Weights of a small GPT-style language model, trained from scratch on English Wikipedia: 12 layers, 3 heads of 64.
MLP neurons of a small language model. Each row is named by its layer, matrix (up: input weights; down: output weights) and neuron, and shows model dimensions 0-95. Each number is 50 + 12 x the weight over its row's rms, rounded and kept within 0 to 99.
After each neuron's rows, "fires on" lists the tokens most often at its 100 highest values on Wikipedia text that the model never trained on; "fires before" lists the tokens most often just after its 100 highest values on Wikipedia text that the model never trained on.

L3.up249:34 49 63 43 50 23 49 54 72 64 61 43 40 56 52 59 48 59 63 60 48 51 37 48 46 55 45 55 49 39 62 64 60 34 67 45 72 52 56 34 52 62 20 71 69 59 42 52 64 46 78 50 60 50 47 63 31 54 75 47 65 47 52 50 42 62 40 64 42 46 42 61 54 47 50 37 46 44 34 52 34 40 56 55 60 46 47 53 34 52 61 60 40 59 47 54
L3.down249:68 61 41 55 43 57 50 48 31 44 69 68 55 64 55 60 43 37 49 60 48 67 47 51 47 57 52 45 47 31 57 44 52 65 55 55 61 54 52 42 42 42 60 40 48 49 58 54 58 45 33 49 39 54 54 52 40 39 66 58 53 60 40 34 47 63 81 69 35 48 32 39 58 26 36 59 42 61 46 47 53 81 43 52 57 57 47 69 23 50 42 55 72 56 81 40
fires on: "-"
fires before: " ", " C", " B", " S"

L3.up427:29 45 17 55 47 29 47 60 70 76 32 35 20 63 53 54 49 63 61 49 44 31 54 26 70 35 62 45 39 73 33 58 40 53 37 41 49 65 56 63 44 44 69 40 53 61 58 56 67 49 30 48 56 36 46 50 48 56 42 48 47 64 48 66 67 51 28 67 32 65 47 69 60 29 68 39 46 56 49 42 39 59 31 40 57 63 69 39 49 60 46 64 33 35 49 48
L3.down427:73 73 63 55 61 52 25 54 31 55 63 43 52 61 70 68 59 82 69 45 58 55 64 31 32 56 63 41 49 49 39 50 41 57 38 51 60 58 47 50 62 55 54 65 43 47 40 57 45 51 43 47 62 51 62 44 56 49 60 68 29 47 39 53 52 54 59 41 41 55 48 35 64 53 47 24 51 60 53 47 55 52 32 47 36 38 43 45 41 51 53 64 74 68 42 43
fires on: "\n"
fires before: "\n", "T"

L4.up582:60 51 33 28 62 51 38 37 62 63 59 35 73 54 53 56 54 41 42 25 34 28 41 67 45 48 31 73 48 46 44 65 51 70 55 70 39 33 54 66 46 44 62 65 70 54 48 66 31 43 83 40 66 54 53 47 67 48 62 46 46 48 51 53 26 85 43 53 43 38 65 55 64 57 57 41 52 44 72 42 46 55 70 46 42 44 28 62 37 43 59 40 52 46 44 54
L4.down582:45 55 49 88 30 48 51 49 57 39 68 54 44 45 45 58 55 56 64 50 66 66 44 44 37 54 65 47 60 66 57 51 39 50 39 62 69 40 47 39 30 59 47 62 65 71 31 47 43 59 52 51 55 61 47 61 64 47 36 55 59 47 55 61 71 33 61 38 26 29 37 42 55 66 42 34 20 54 50 40 42 54 12 48 47 41 43 38 52 44 28 34 64 30 55 42
fires on: "|---", "0", "est", "2", "U", "en"
fires before: "|---", "0", "1", "2", "ce"

L3.up832:34 40 31 51 32 42 62 59 71 56 24 48 32 67 60 37 67 59 39 52 56 48 54 51 61 55 72 47 63 58 57 43 55 71 55 70 56 62 31 61 45 66 23 36 60 44 50 58 56 56 35 49 47 37 44 51 39 61 53 67 48 46 56 50 61 56 38 42 46 50 58 54 48 39 69 44 44 53 38 52 54 42 47 62 51 48 65 47 71 59 54 66 29 62 49 61
L3.down832:55 54 45 80 49 69 41 31 59 43 50 57 46 58 54 42 49 46 47 33 46 64 81 23 47 64 51 38 34 37 58 62 52 57 50 57 48 73 52 60 49 44 46 53 28 46 50 43 43 62 40 21 67 42 52 66 71 64 51 49 40 44 32 46 55 48 54 41 44 49 58 52 51 76 56 53 53 44 40 38 52 56 39 48 61 49 62 49 58 37 61 63 44 60 53 41
fires on: "\n"
fires before: "\n", "-", "T", "1", "|"

L4.up583:41 41 59 30 48 40 42 57 71 65 61 47 33 60 44 54 59 54 69 68 56 60 59 49 49 48 42 60 48 34 67 75 62 38 77 42 72 48 71 37 59 46 35 58 68 62 59 54 53 30 67 51 52 59 50 48 45 57 71 38 57 47 37 65 56 57 47 60 34 50 40 47 56 44 51 35 37 49 40 59 38 50 60 65 37 53 41 53 47 53 55 58 66 51 57 49
L4.down583:73 57 62 32 51 44 37 57 35 36 70 48 47 58 53 55 52 52 59 60 40 68 43 37 50 44 60 42 40 30 81 52 57 58 55 77 65 52 56 39 48 44 71 29 48 42 51 60 61 43 46 49 27 49 70 48 43 49 55 57 56 55 36 39 34 64 74 66 36 57 46 44 46 38 41 49 42 64 41 44 43 61 37 52 54 59 52 81 28 63 33 53 66 54 52 34
fires on: "-"
fires before: " ", " R", " A", " P", " C"

L7.up755:28 68 67 35 51 25 62 63 50 50 51 49 53 38 47 51 59 41 58 43 48 47 59 58 30 68 52 59 56 60 33 13 38 71 38 76 44 35 41 46 66 60 34 48 57 59 57 63 58 57 52 56 59 29 34 51 40 56 54 63 40 28 59 56 66 48 55 59 46 53 51 71 43 65 34 66 62 59 52 52 80 57 51 46 33 52 39 57 55 44 49 55 65 79 41 52
L7.down755:45 28 57 32 70 38 39 48 46 31 50 56 43 25 51 45 41 56 51 51 64 54 61 58 67 64 56 41 72 55 50 47 35 37 44 53 70 55 45 56 71 39 43 54 44 59 68 33 35 46 60 58 30 63 52 71 66 39 76 70 39 49 46 54 60 43 47 44 49 56 39 64 40 42 58 64 47 43 52 45 63 50 57 63 36 62 48 32 52 41 29 47 68 70 61 38
fires on: "t", "as", "\n", "ent", "F", "ic"
fires before: "em", "s", "|", " |", "ion"

L7.up662:62 76 37 69 56 42 38 55 51 46 40 58 39 50 60 62 44 50 61 37 43 43 29 61 45 53 52 46 41 42 41 49 63 65 29 43 44 71 46 75 42 73 42 47 46 49 54 45 55 50 38 64 59 44 75 67 36 53 57 63 35 32 37 50 48 32 43 48 66 57 44 50 34 62 56 66 39 58 65 34 61 44 30 61 58 67 60 40 70 55 71 44 36 53 44 55
L7.down662:35 50 37 54 38 61 56 68 73 45 54 51 55 45 58 48 65 36 59 55 26 42 39 56 56 41 44 48 50 37 60 66 65 44 60 46 52 45 41 40 65 59 46 50 50 84 46 65 45 47 58 56 34 67 66 35 43 40 63 40 21 50 36 65 56 67 32 42 48 58 39 64 55 46 58 67 28 46 65 69 47 61 54 38 35 52 45 54 49 59 51 54 28 48 40 60
fires on: "as", "ad", "g", "e", "at", "av"
fires before: "e", "ed", "er", "ion", "ing", "k"

L2.up751:51 66 52 37 62 54 31 53 63 51 25 45 74 39 61 41 63 59 49 33 74 43 46 65 37 45 29 37 46 60 50 64 39 41 49 59 52 37 71 66 50 68 29 72 56 47 52 46 44 31 63 69 28 47 44 44 45 36 44 45 45 47 42 51 69 41 46 60 35 46 32 61 52 50 73 59 51 55 25 55 56 54 31 57 41 73 41 43 59 40 35 51 44 66 43 53
L2.down751:49 76 31 54 47 64 79 36 44 37 60 52 61 78 65 56 20 37 57 46 70 68 38 42 68 54 51 35 40 51 40 35 43 65 48 41 51 50 59 43 45 55 67 75 51 42 45 45 36 32 40 65 53 54 57 45 39 46 45 43 53 34 62 35 75 50 48 45 46 40 42 47 59 49 70 59 57 44 41 48 51 41 38 66 32 47 56 42 52 49 49 58 51 72 61 59
fires on: "ap", "ist"
fires before: "h", "t", "er", "p"

L4.up325:50 28 71 56 76 40 37 38 56 54 49 68 43 58 50 31 46 66 51 54 66 39 34 61 71 70 69 65 50 30 63 53 49 42 30 49 52 42 37 49 51 51 61 45 42 54 47 71 43 48 37 41 63 44 42 33 42 38 31 62 36 53 44 40 37 35 59 61 45 41 70 26 45 50 39 53 47 62 49 45 24 39 41 44 39 56 30 48 51 35 62 31 58 48 34 67
L4.down325:39 60 25 47 33 51 74 54 55 24 31 69 54 53 51 44 56 60 45 46 44 56 53 55 60 54 39 60 46 58 48 70 46 31 67 51 55 48 61 56 58 43 47 47 54 77 46 49 45 66 59 62 54 43 55 62 49 62 50 52 50 56 34 63 66 64 43 52 41 40 43 78 54 52 44 40 44 34 61 36 41 53 64 49 44 52 51 50 25 61 41 63 72 48 61 37
fires on: "g", "p", "ac", "ic", "in", "il"
fires before: "ion", "ter", "ed", "e", "es", "r"

L2.up605:50 61 52 39 19 49 63 27 67 47 50 56 57 51 33 64 60 55 66 51 46 34 42 72 45 67 50 22 47 58 35 25 48 61 32 54 31 43 66 50 46 60 48 68 43 47 60 56 39 45 58 56 71 48 58 41 66 61 57 69 36 48 55 44 36 54 57 40 43 69 53 55 62 52 56 40 28 43 70 46 39 41 59 42 55 61 45 38 48 65 49 42 31 25 62 58
L2.down605:40 55 72 50 32 33 73 25 78 49 49 42 65 40 73 59 42 43 41 65 48 39 64 51 41 65 69 55 37 54 49 62 47 30 41 48 51 67 55 46 19 34 55 54 36 49 59 47 64 32 25 54 46 66 59 51 61 38 44 48 30 40 38 24 40 65 58 57 35 62 58 56 75 62 40 40 48 14 36 59 62 53 59 50 56 64 46 43 41 52 62 53 52 48 44 71
fires on: "===", "=="
fires before: "\n", "=="

L2.up400:29 62 40 34 47 31 53 59 48 68 49 48 48 47 70 34 39 62 58 60 68 60 31 59 64 66 28 30 51 49 64 42 55 46 57 53 58 61 37 45 56 80 75 43 84 44 56 54 37 49 66 37 52 43 30 48 46 44 69 45 41 46 43 61 24 29 27 55 28 50 79 67 55 37 58 43 60 37 51 42 54 62 51 68 39 39 39 31 49 45 56 47 42 57 69 64
L2.down400:62 31 44 62 46 53 44 65 41 42 63 52 41 36 62 28 42 49 38 48 63 69 33 57 52 49 46 46 33 43 56 42 32 34 42 58 50 42 45 52 39 70 67 45 46 27 55 41 56 52 57 29 57 52 29 53 55 37 57 57 61 64 44 71 45 37 63 51 42 56 71 55 63 52 54 47 87 38 40 40 57 49 55 58 35 20 39 51 63 59 65 39 61 28 58 59
fires on: "on"
fires before: "d", "g", "t", "e"

L2.up283:62 27 28 67 47 52 47 78 72 44 57 68 56 62 46 42 38 56 50 39 70 47 54 43 50 44 62 32 67 49 48 49 68 59 59 58 44 56 74 56 48 46 33 56 36 62 76 54 58 60 56 47 58 48 64 32 60 63 61 50 65 71 71 53 45 30 47 34 53 43 52 51 41 50 66 34 44 51 61 41 34 55 53 48 44 79 53 57 50 41 49 42 36 65 43 55
L2.down283:51 59 31 60 58 47 59 60 38 47 63 62 55 32 27 68 31 46 46 46 48 63 33 49 51 29 50 36 36 49 33 62 50 58 55 52 32 66 65 54 48 51 47 45 33 48 69 40 58 52 55 56 23 45 52 39 65 57 70 75 46 50 53 58 49 71 31 42 51 42 45 17 72 44 40 43 33 64 53 47 44 44 36 40 41 66 54 38 33 60 43 42 60 53 60 77
fires on: "=", "q", " The"
fires before: "\n", " A", "u"

L5.up868:54 27 59 36 42 40 19 61 55 50 49 38 59 60 53 36 60 43 52 31 55 51 63 71 29 47 16 81 51 31 46 66 65 48 71 44 28 25 47 59 54 38 45 53 33 58 52 65 40 29 39 36 52 48 45 60 43 50 36 43 48 29 46 39 31 46 86 40 51 47 73 42 65 47 47 64 56 56 56 51 66 63 59 55 44 35 50 48 42 59 46 37 40 62 73 42
L5.down868:20 46 29 46 55 53 57 46 34 40 50 66 68 42 61 51 58 53 58 38 41 43 56 62 36 53 54 57 59 66 69 56 59 40 51 58 63 39 25 40 42 42 58 69 51 43 29 44 51 31 48 50 39 58 30 70 55 59 64 45 50 50 55 75 36 62 50 70 66 46 49 45 66 63 39 58 39 34 63 51 59 67 61 59 49 37 34 65 31 48 60 49 56 38 50 60
fires on: " ", "2", "1", "0", "ow"
fires before: "2", "1", " |", "0", "7", "Y"

L2.up466:58 40 44 52 56 45 65 64 59 58 55 73 49 43 41 43 34 66 52 49 48 44 51 48 45 53 61 59 48 69 56 48 72 76 41 50 63 65 62 49 34 47 51 55 34 54 63 51 36 39 41 73 58 42 48 50 81 60 50 43 53 66 43 53 57 16 41 54 33 53 73 29 43 55 61 62 41 37 57 56 45 61 66 38 64 74 36 29 68 39 46 30 28 54 48 59
L2.down466:57 55 31 69 54 57 48 64 39 43 42 72 39 40 45 35 47 57 39 55 54 58 48 46 43 31 66 55 64 69 41 40 36 40 65 43 52 73 46 53 65 46 64 51 34 69 81 47 72 55 43 41 36 48 46 54 58 57 51 34 58 59 62 59 44 42 44 43 47 35 41 56 47 35 45 48 34 63 49 59 41 41 49 49 52 52 59 43 60 34 49 43 58 57 55 48
fires on: "="
fires before: "\n", " A", " ", " H", " U", " R"

L2.up779:54 39 40 52 61 42 68 58 71 44 36 48 52 61 82 46 47 56 40 53 49 53 70 45 67 45 64 66 32 65 46 48 64 68 55 54 44 66 58 59 43 43 49 50 32 68 50 47 61 61 57 50 40 57 52 43 59 47 62 59 39 50 32 62 36 44 49 47 56 40 44 26 55 51 64 60 50 48 77 24 44 28 59 35 55 40 54 40 56 59 62 30 29 55 49 43
L2.down779:29 44 35 70 57 49 55 46 52 30 51 53 31 68 61 45 53 43 34 46 53 36 58 37 55 43 39 53 62 47 50 36 33 44 60 54 40 67 39 76 55 48 75 46 38 51 56 43 57 56 59 52 48 63 56 60 62 69 60 47 36 47 53 67 38 50 29 33 70 44 53 34 61 28 49 70 60 63 25 46 59 43 51 64 64 57 60 36 65 41 48 38 56 38 59 57
fires on: "=", "igh"
fires before: "\n", "t", " A"

L3.up780:40 51 64 22 51 32 34 60 60 59 65 44 33 54 60 43 40 43 57 64 53 44 61 42 67 48 60 44 53 48 54 38 57 61 58 55 64 58 50 22 45 55 44 36 68 79 34 62 54 55 55 44 60 52 54 75 41 48 51 54 73 21 67 53 47 45 57 41 36 50 38 49 51 38 56 51 48 38 35 52 58 34 40 38 46 35 38 79 63 40 25 42 50 50 56 60
L3.down780:45 35 59 36 84 69 54 39 57 44 56 52 43 49 68 34 41 38 47 34 68 54 16 58 40 43 53 40 35 53 41 71 50 33 58 71 51 46 55 61 41 32 57 48 39 53 53 46 48 48 68 29 56 62 36 58 33 48 46 33 44 40 39 48 42 53 59 73 27 38 67 51 55 43 63 39 58 45 31 46 70 34 64 55 39 62 49 61 66 78 48 51 61 41 53 60
fires on: "g", "on", "f", " on", " v", "id"
fires before: "e", "g", "or", "an", "d", "h"

L3.up544:24 50 41 36 53 41 52 48 43 56 45 48 42 42 40 41 48 73 44 62 34 55 64 68 67 60 52 36 39 42 62 52 42 70 46 76 49 56 34 44 52 63 53 61 61 67 59 59 60 64 65 80 62 50 44 43 42 68 32 46 55 46 65 28 33 36 39 46 36 56 32 56 47 35 48 46 60 46 63 50 50 52 59 51 71 41 70 61 26 54 55 57 51 59 53 65
L3.down544:75 67 48 66 67 59 48 56 34 22 56 51 48 30 37 36 20 40 62 33 45 65 53 58 43 54 30 43 45 39 51 56 14 40 53 43 31 72 55 33 39 38 56 64 54 57 51 48 60 43 48 58 54 37 59 59 44 53 43 27 51 38 71 40 58 63 52 55 52 67 60 47 54 64 50 32 71 36 58 48 71 43 56 54 59 57 51 49 52 52 54 76 52 58 51 43
fires on: "at"
fires before: "er", "ed", "i", "h", "es"

L4.up838:44 70 39 27 54 17 64 54 42 59 41 61 66 41 64 42 52 48 38 51 41 54 62 55 54 51 55 77 58 42 60 23 62 67 47 63 42 72 51 68 53 56 53 36 40 45 60 40 44 46 61 56 29 51 45 75 54 57 51 49 52 56 58 48 44 71 26 59 54 51 53 63 54 37 64 36 37 55 35 58 44 32 44 37 67 65 56 57 42 32 57 57 51 54 61 73
L4.down838:36 62 47 53 52 42 40 49 41 37 53 51 55 48 63 38 54 38 46 42 45 40 54 55 38 56 64 47 49 40 55 47 64 48 55 50 58 61 58 60 59 42 55 57 45 46 62 27 56 39 59 52 61 58 54 54 48 58 47 80 64 48 62 49 65 88 37 78 60 75 48 58 63 55 43 18 42 56 24 43 47 33 48 36 58 41 29 72 47 29 60 44 62 50 50 48
fires on: " U", "ac", "U"
fires before: "n", "p", ".", "S", "nd"

L4.up355:58 38 56 62 65 31 43 61 43 63 39 31 43 41 47 34 55 55 52 61 60 38 44 48 55 30 53 66 54 84 47 50 39 46 46 54 53 38 55 42 32 44 50 64 60 56 55 62 53 59 35 64 22 48 45 58 46 42 50 65 57 57 54 43 33 49 46 31 67 45 39 42 58 72 58 53 51 57 66 55 45 48 69 41 43 81 81 56 63 52 27 26 50 52 54 56
L4.down355:37 22 40 45 60 48 48 61 31 39 53 58 55 37 67 67 39 63 35 53 64 72 58 48 39 47 35 50 48 36 42 35 45 49 38 34 54 84 76 50 51 69 40 34 55 50 38 45 50 55 64 55 41 53 58 69 70 63 58 37 55 41 31 53 15 45 36 60 52 33 68 55 42 70 51 78 28 48 31 41 53 50 42 63 57 32 62 55 63 68 66 48 51 44 59 65
fires on: "or", " b", "=", " an", " is"
fires before: "n", "or", " A", " a"

L7.up103:51 47 61 78 73 51 52 32 49 44 25 43 44 40 58 46 49 46 62 44 64 63 54 61 59 36 31 62 65 63 33 22 61 28 48 54 50 27 49 76 63 62 46 51 51 30 56 63 79 60 41 44 47 47 61 69 40 42 47 22 73 32 51 46 47 42 63 42 68 47 41 71 50 37 40 34 43 59 44 53 48 38 32 52 54 66 53 37 46 45 60 43 42 49 65 44
L7.down103:45 58 42 73 65 69 35 55 62 54 37 63 54 27 35 37 48 58 51 46 50 36 37 51 64 41 38 50 83 56 54 46 55 56 47 36 44 39 54 45 50 53 40 30 65 70 43 52 66 60 36 43 28 40 52 71 51 58 64 33 42 48 65 56 18 43 34 32 57 52 49 67 54 45 46 38 67 38 44 61 46 74 45 48 60 61 49 46 64 40 53 50 47 48 48 56
fires on: "ist", "er", "ian", "an", "or"
fires before: "\n", "s", "r", ".", " of", " ("

L3.up31:48 49 22 59 42 49 77 56 67 51 46 54 20 33 51 54 61 48 61 32 49 48 46 45 51 41 58 58 31 46 61 30 53 44 58 52 45 55 64 56 69 64 45 40 40 66 47 56 38 65 60 34 58 33 44 54 64 84 48 55 69 64 76 57 46 69 46 26 42 50 63 46 54 29 56 52 34 53 38 50 62 50 38 57 51 59 55 51 24 38 31 62 32 32 41 50
L3.down31:48 43 55 53 44 46 32 55 15 68 60 55 46 62 72 67 70 66 37 56 40 37 63 33 31 55 33 49 55 43 45 53 46 46 46 61 47 49 37 56 64 41 40 59 69 55 51 50 47 71 58 43 74 55 80 46 26 65 65 57 59 53 37 35 51 35 51 48 43 32 47 31 59 44 33 46 54 44 32 55 39 57 29 30 41 40 68 55 63 32 50 45 35 66 49 53
fires on: "\n"
fires before: "\n", "==", "T"

L4.up96:56 50 43 44 53 53 55 51 50 53 42 41 46 30 54 57 49 45 63 22 71 61 50 49 59 56 51 48 32 46 37 56 63 64 23 60 50 48 53 66 45 58 45 64 69 49 50 54 53 34 51 63 52 42 59 51 64 53 50 66 57 56 54 47 52 46 51 62 36 46 49 70 37 53 52 60 47 33 52 44 55 52 51 45 61 52 41 53 21 65 59 59 44 72 65 38
L4.down96:56 58 41 64 72 64 48 48 53 48 52 40 43 24 43 38 51 43 57 35 76 58 44 35 59 44 27 30 46 60 41 52 54 56 64 59 50 36 39 49 33 42 30 73 42 55 34 46 63 48 33 71 44 69 61 58 42 54 27 51 52 34 51 53 49 63 46 36 56 30 67 53 47 42 41 55 23 50 50 47 49 68 36 32 61 50 38 37 47 74 60 52 80 64 61 48
fires on: "ap", "at", "ad"
fires before: "h", "er", "p", "ed"

L2.up480:41 39 63 18 24 56 63 35 60 46 50 61 59 52 44 39 63 53 34 47 46 48 49 73 51 49 50 42 42 57 24 40 55 68 11 35 56 46 38 55 48 47 63 59 58 57 44 55 74 58 51 63 66 36 46 43 46 37 78 49 34 49 51 38 67 46 63 64 53 74 36 57 28 28 43 50 41 54 36 59 35 52 26 43 29 38 70 37 44 52 64 46 49 35 62 66
L2.down480:85 61 59 44 50 45 50 46 70 53 29 39 62 42 50 69 43 32 62 40 36 79 41 49 62 57 25 50 40 73 49 57 46 49 55 33 38 55 53 28 53 49 38 42 52 18 41 46 37 47 16 68 49 55 42 61 40 40 66 36 77 51 25 22 38 41 43 66 59 63 45 34 75 66 61 66 56 40 51 59 64 52 47 68 71 56 38 44 56 60 62 56 49 61 79 74
fires on: "==", "===", "ation"
fires before: "\n", "==", ","

L3.up745:53 66 50 38 53 43 59 48 40 82 36 53 61 46 60 55 41 59 49 47 58 53 55 81 50 50 56 40 53 51 58 34 69 53 75 67 56 62 45 42 43 65 51 39 61 52 51 48 50 47 67 63 23 30 32 61 54 73 48 48 28 56 50 45 49 42 28 60 42 34 63 35 50 32 47 61 56 41 47 46 10 50 42 49 41 43 34 55 43 41 54 31 66 60 68 39
L3.down745:54 65 57 58 29 55 48 61 42 75 40 42 51 50 63 44 54 36 54 33 57 39 66 62 40 38 44 37 33 30 57 56 56 46 51 40 64 51 50 48 49 53 65 36 28 38 49 30 42 48 54 58 38 39 39 66 68 79 41 52 27 48 55 67 59 64 66 66 67 60 76 54 54 52 56 41 48 59 51 45 33 42 58 34 48 42 55 55 49 26 57 60 61 33 27 27
fires on: " pro", " re", " U"
fires before: "d", "v", "g", "n", "p", "c"

L3.up114:25 38 46 41 58 42 72 62 47 57 43 64 53 57 43 35 53 30 45 24 49 43 63 54 40 29 61 49 46 36 33 42 73 49 49 48 36 73 35 57 49 45 51 37 72 48 35 56 46 38 56 48 51 39 37 73 52 50 57 51 35 40 54 22 59 52 52 48 52 50 66 39 57 45 46 64 54 39 39 41 56 41 62 53 66 50 58 58 38 46 86 56 12 58 34 41
L3.down114:67 35 43 34 35 56 37 46 26 82 72 35 51 45 62 43 53 76 61 49 68 67 58 27 46 66 40 33 49 54 34 71 39 53 61 42 41 42 51 44 63 31 37 60 49 52 38 52 27 54 69 50 48 66 59 56 62 55 46 52 54 51 64 37 45 41 45 49 54 52 51 51 76 27 66 37 46 40 41 41 47 68 26 56 51 38 64 32 54 51 38 54 49 51 51 51
fires on: "\n"
fires before: "==", "-", "T", "\n", "|", "I"

L3.up145:40 54 62 49 42 43 40 51 72 62 56 51 38 59 38 38 51 53 60 58 50 48 58 61 45 31 71 66 50 43 40 54 54 32 75 66 33 66 53 53 26 43 35 58 52 39 58 42 43 50 30 60 64 42 54 35 32 52 54 52 39 37 47 62 56 46 49 19 60 53 86 71 53 54 31 82 50 22 35 58 54 58 62 36 44 63 58 56 40 42 56 42 47 68 62 45
L3.down145:44 40 44 56 51 57 36 48 40 40 46 59 56 39 59 41 27 57 58 22 65 65 53 35 41 46 28 27 42 67 55 61 61 60 62 54 63 46 50 33 57 48 36 30 53 38 60 73 36 53 59 43 60 60 46 57 67 59 59 33 85 63 40 40 38 35 52 76 42 44 46 56 53 64 53 60 57 58 59 74 49 59 84 28 37 46 34 47 37 32 55 51 41 58 57 50
fires on: "\n", " |", "==="
fires before: "=", "==", "-", "I", " ", "C"

L3.up748:52 48 48 38 64 54 73 58 73 56 45 22 51 61 39 52 66 64 39 56 58 41 40 58 46 52 43 62 49 66 27 58 51 34 60 38 53 53 56 54 54 51 32 66 58 44 39 57 49 65 48 46 29 35 55 45 53 38 45 33 64 55 51 52 75 56 50 37 46 55 38 36 33 58 51 54 58 60 64 49 37 57 46 52 49 31 48 54 65 70 56 48 33 56 73 52
L3.down748:41 51 26 40 80 71 52 51 46 39 46 55 62 63 62 77 62 59 53 63 35 50 42 44 46 62 46 44 50 39 58 50 59 41 70 51 45 57 42 44 69 62 46 62 70 41 61 39 39 81 74 62 31 68 40 64 47 53 51 51 43 29 37 55 68 51 55 34 71 47 60 50 45 35 37 56 50 37 37 50 46 42 35 41 38 34 47 44 31 38 38 52 56 25 47 40
fires on: "x", "c", "ter", "our", "igh"
fires before: "p", "n", "t", "c", "el"

L4.up293:54 49 51 46 45 34 43 57 64 63 44 46 47 24 51 57 65 31 46 31 47 66 28 77 56 42 59 40 60 64 56 47 42 60 42 49 39 39 54 74 52 58 32 56 54 65 51 48 46 47 49 60 58 68 52 63 59 27 58 40 73 48 59 51 32 47 52 52 50 47 53 41 27 40 43 37 54 54 74 64 33 30 68 45 51 57 45 48 50 48 68 55 20 48 73 51
L4.down293:66 53 32 56 48 54 63 36 37 37 59 48 69 35 46 42 52 32 50 66 64 53 62 70 53 41 56 41 53 57 65 16 61 65 57 46 44 35 35 77 49 34 47 45 54 50 61 33 43 49 47 41 41 48 67 64 65 29 59 37 78 55 56 35 52 74 56 51 58 56 61 79 52 28 45 46 58 55 51 53 51 26 52 42 62 57 48 31 58 61 56 46 42 55 51 48
fires on: "'", "ian", "ist"
fires before: "s", "\n", ","

L5.up104:65 34 80 60 57 65 32 46 72 50 27 60 47 53 47 30 54 55 46 48 56 28 40 37 41 43 52 51 34 42 50 80 54 49 57 69 42 17 69 41 74 45 39 65 50 71 52 40 33 74 51 59 64 47 45 67 58 25 37 51 35 41 46 61 54 35 39 52 44 59 35 40 60 43 69 28 35 66 47 60 55 50 45 27 71 56 50 29 49 39 62 68 47 45 68 68
L5.down104:39 50 41 38 51 64 55 48 76 27 32 51 69 52 64 66 75 49 35 54 44 61 28 55 45 51 59 61 17 49 49 41 61 61 46 43 47 55 48 61 25 48 57 57 35 54 50 66 40 80 65 43 46 52 53 56 39 46 69 39 42 61 34 49 54 58 38 51 46 70 46 60 38 55 55 46 51 44 36 44 50 46 64 66 49 42 42 58 42 49 52 31 38 39 36 40
fires on: "am", "w", "v", "p", "iv", "j"
fires before: "e", "á", "ort", "or"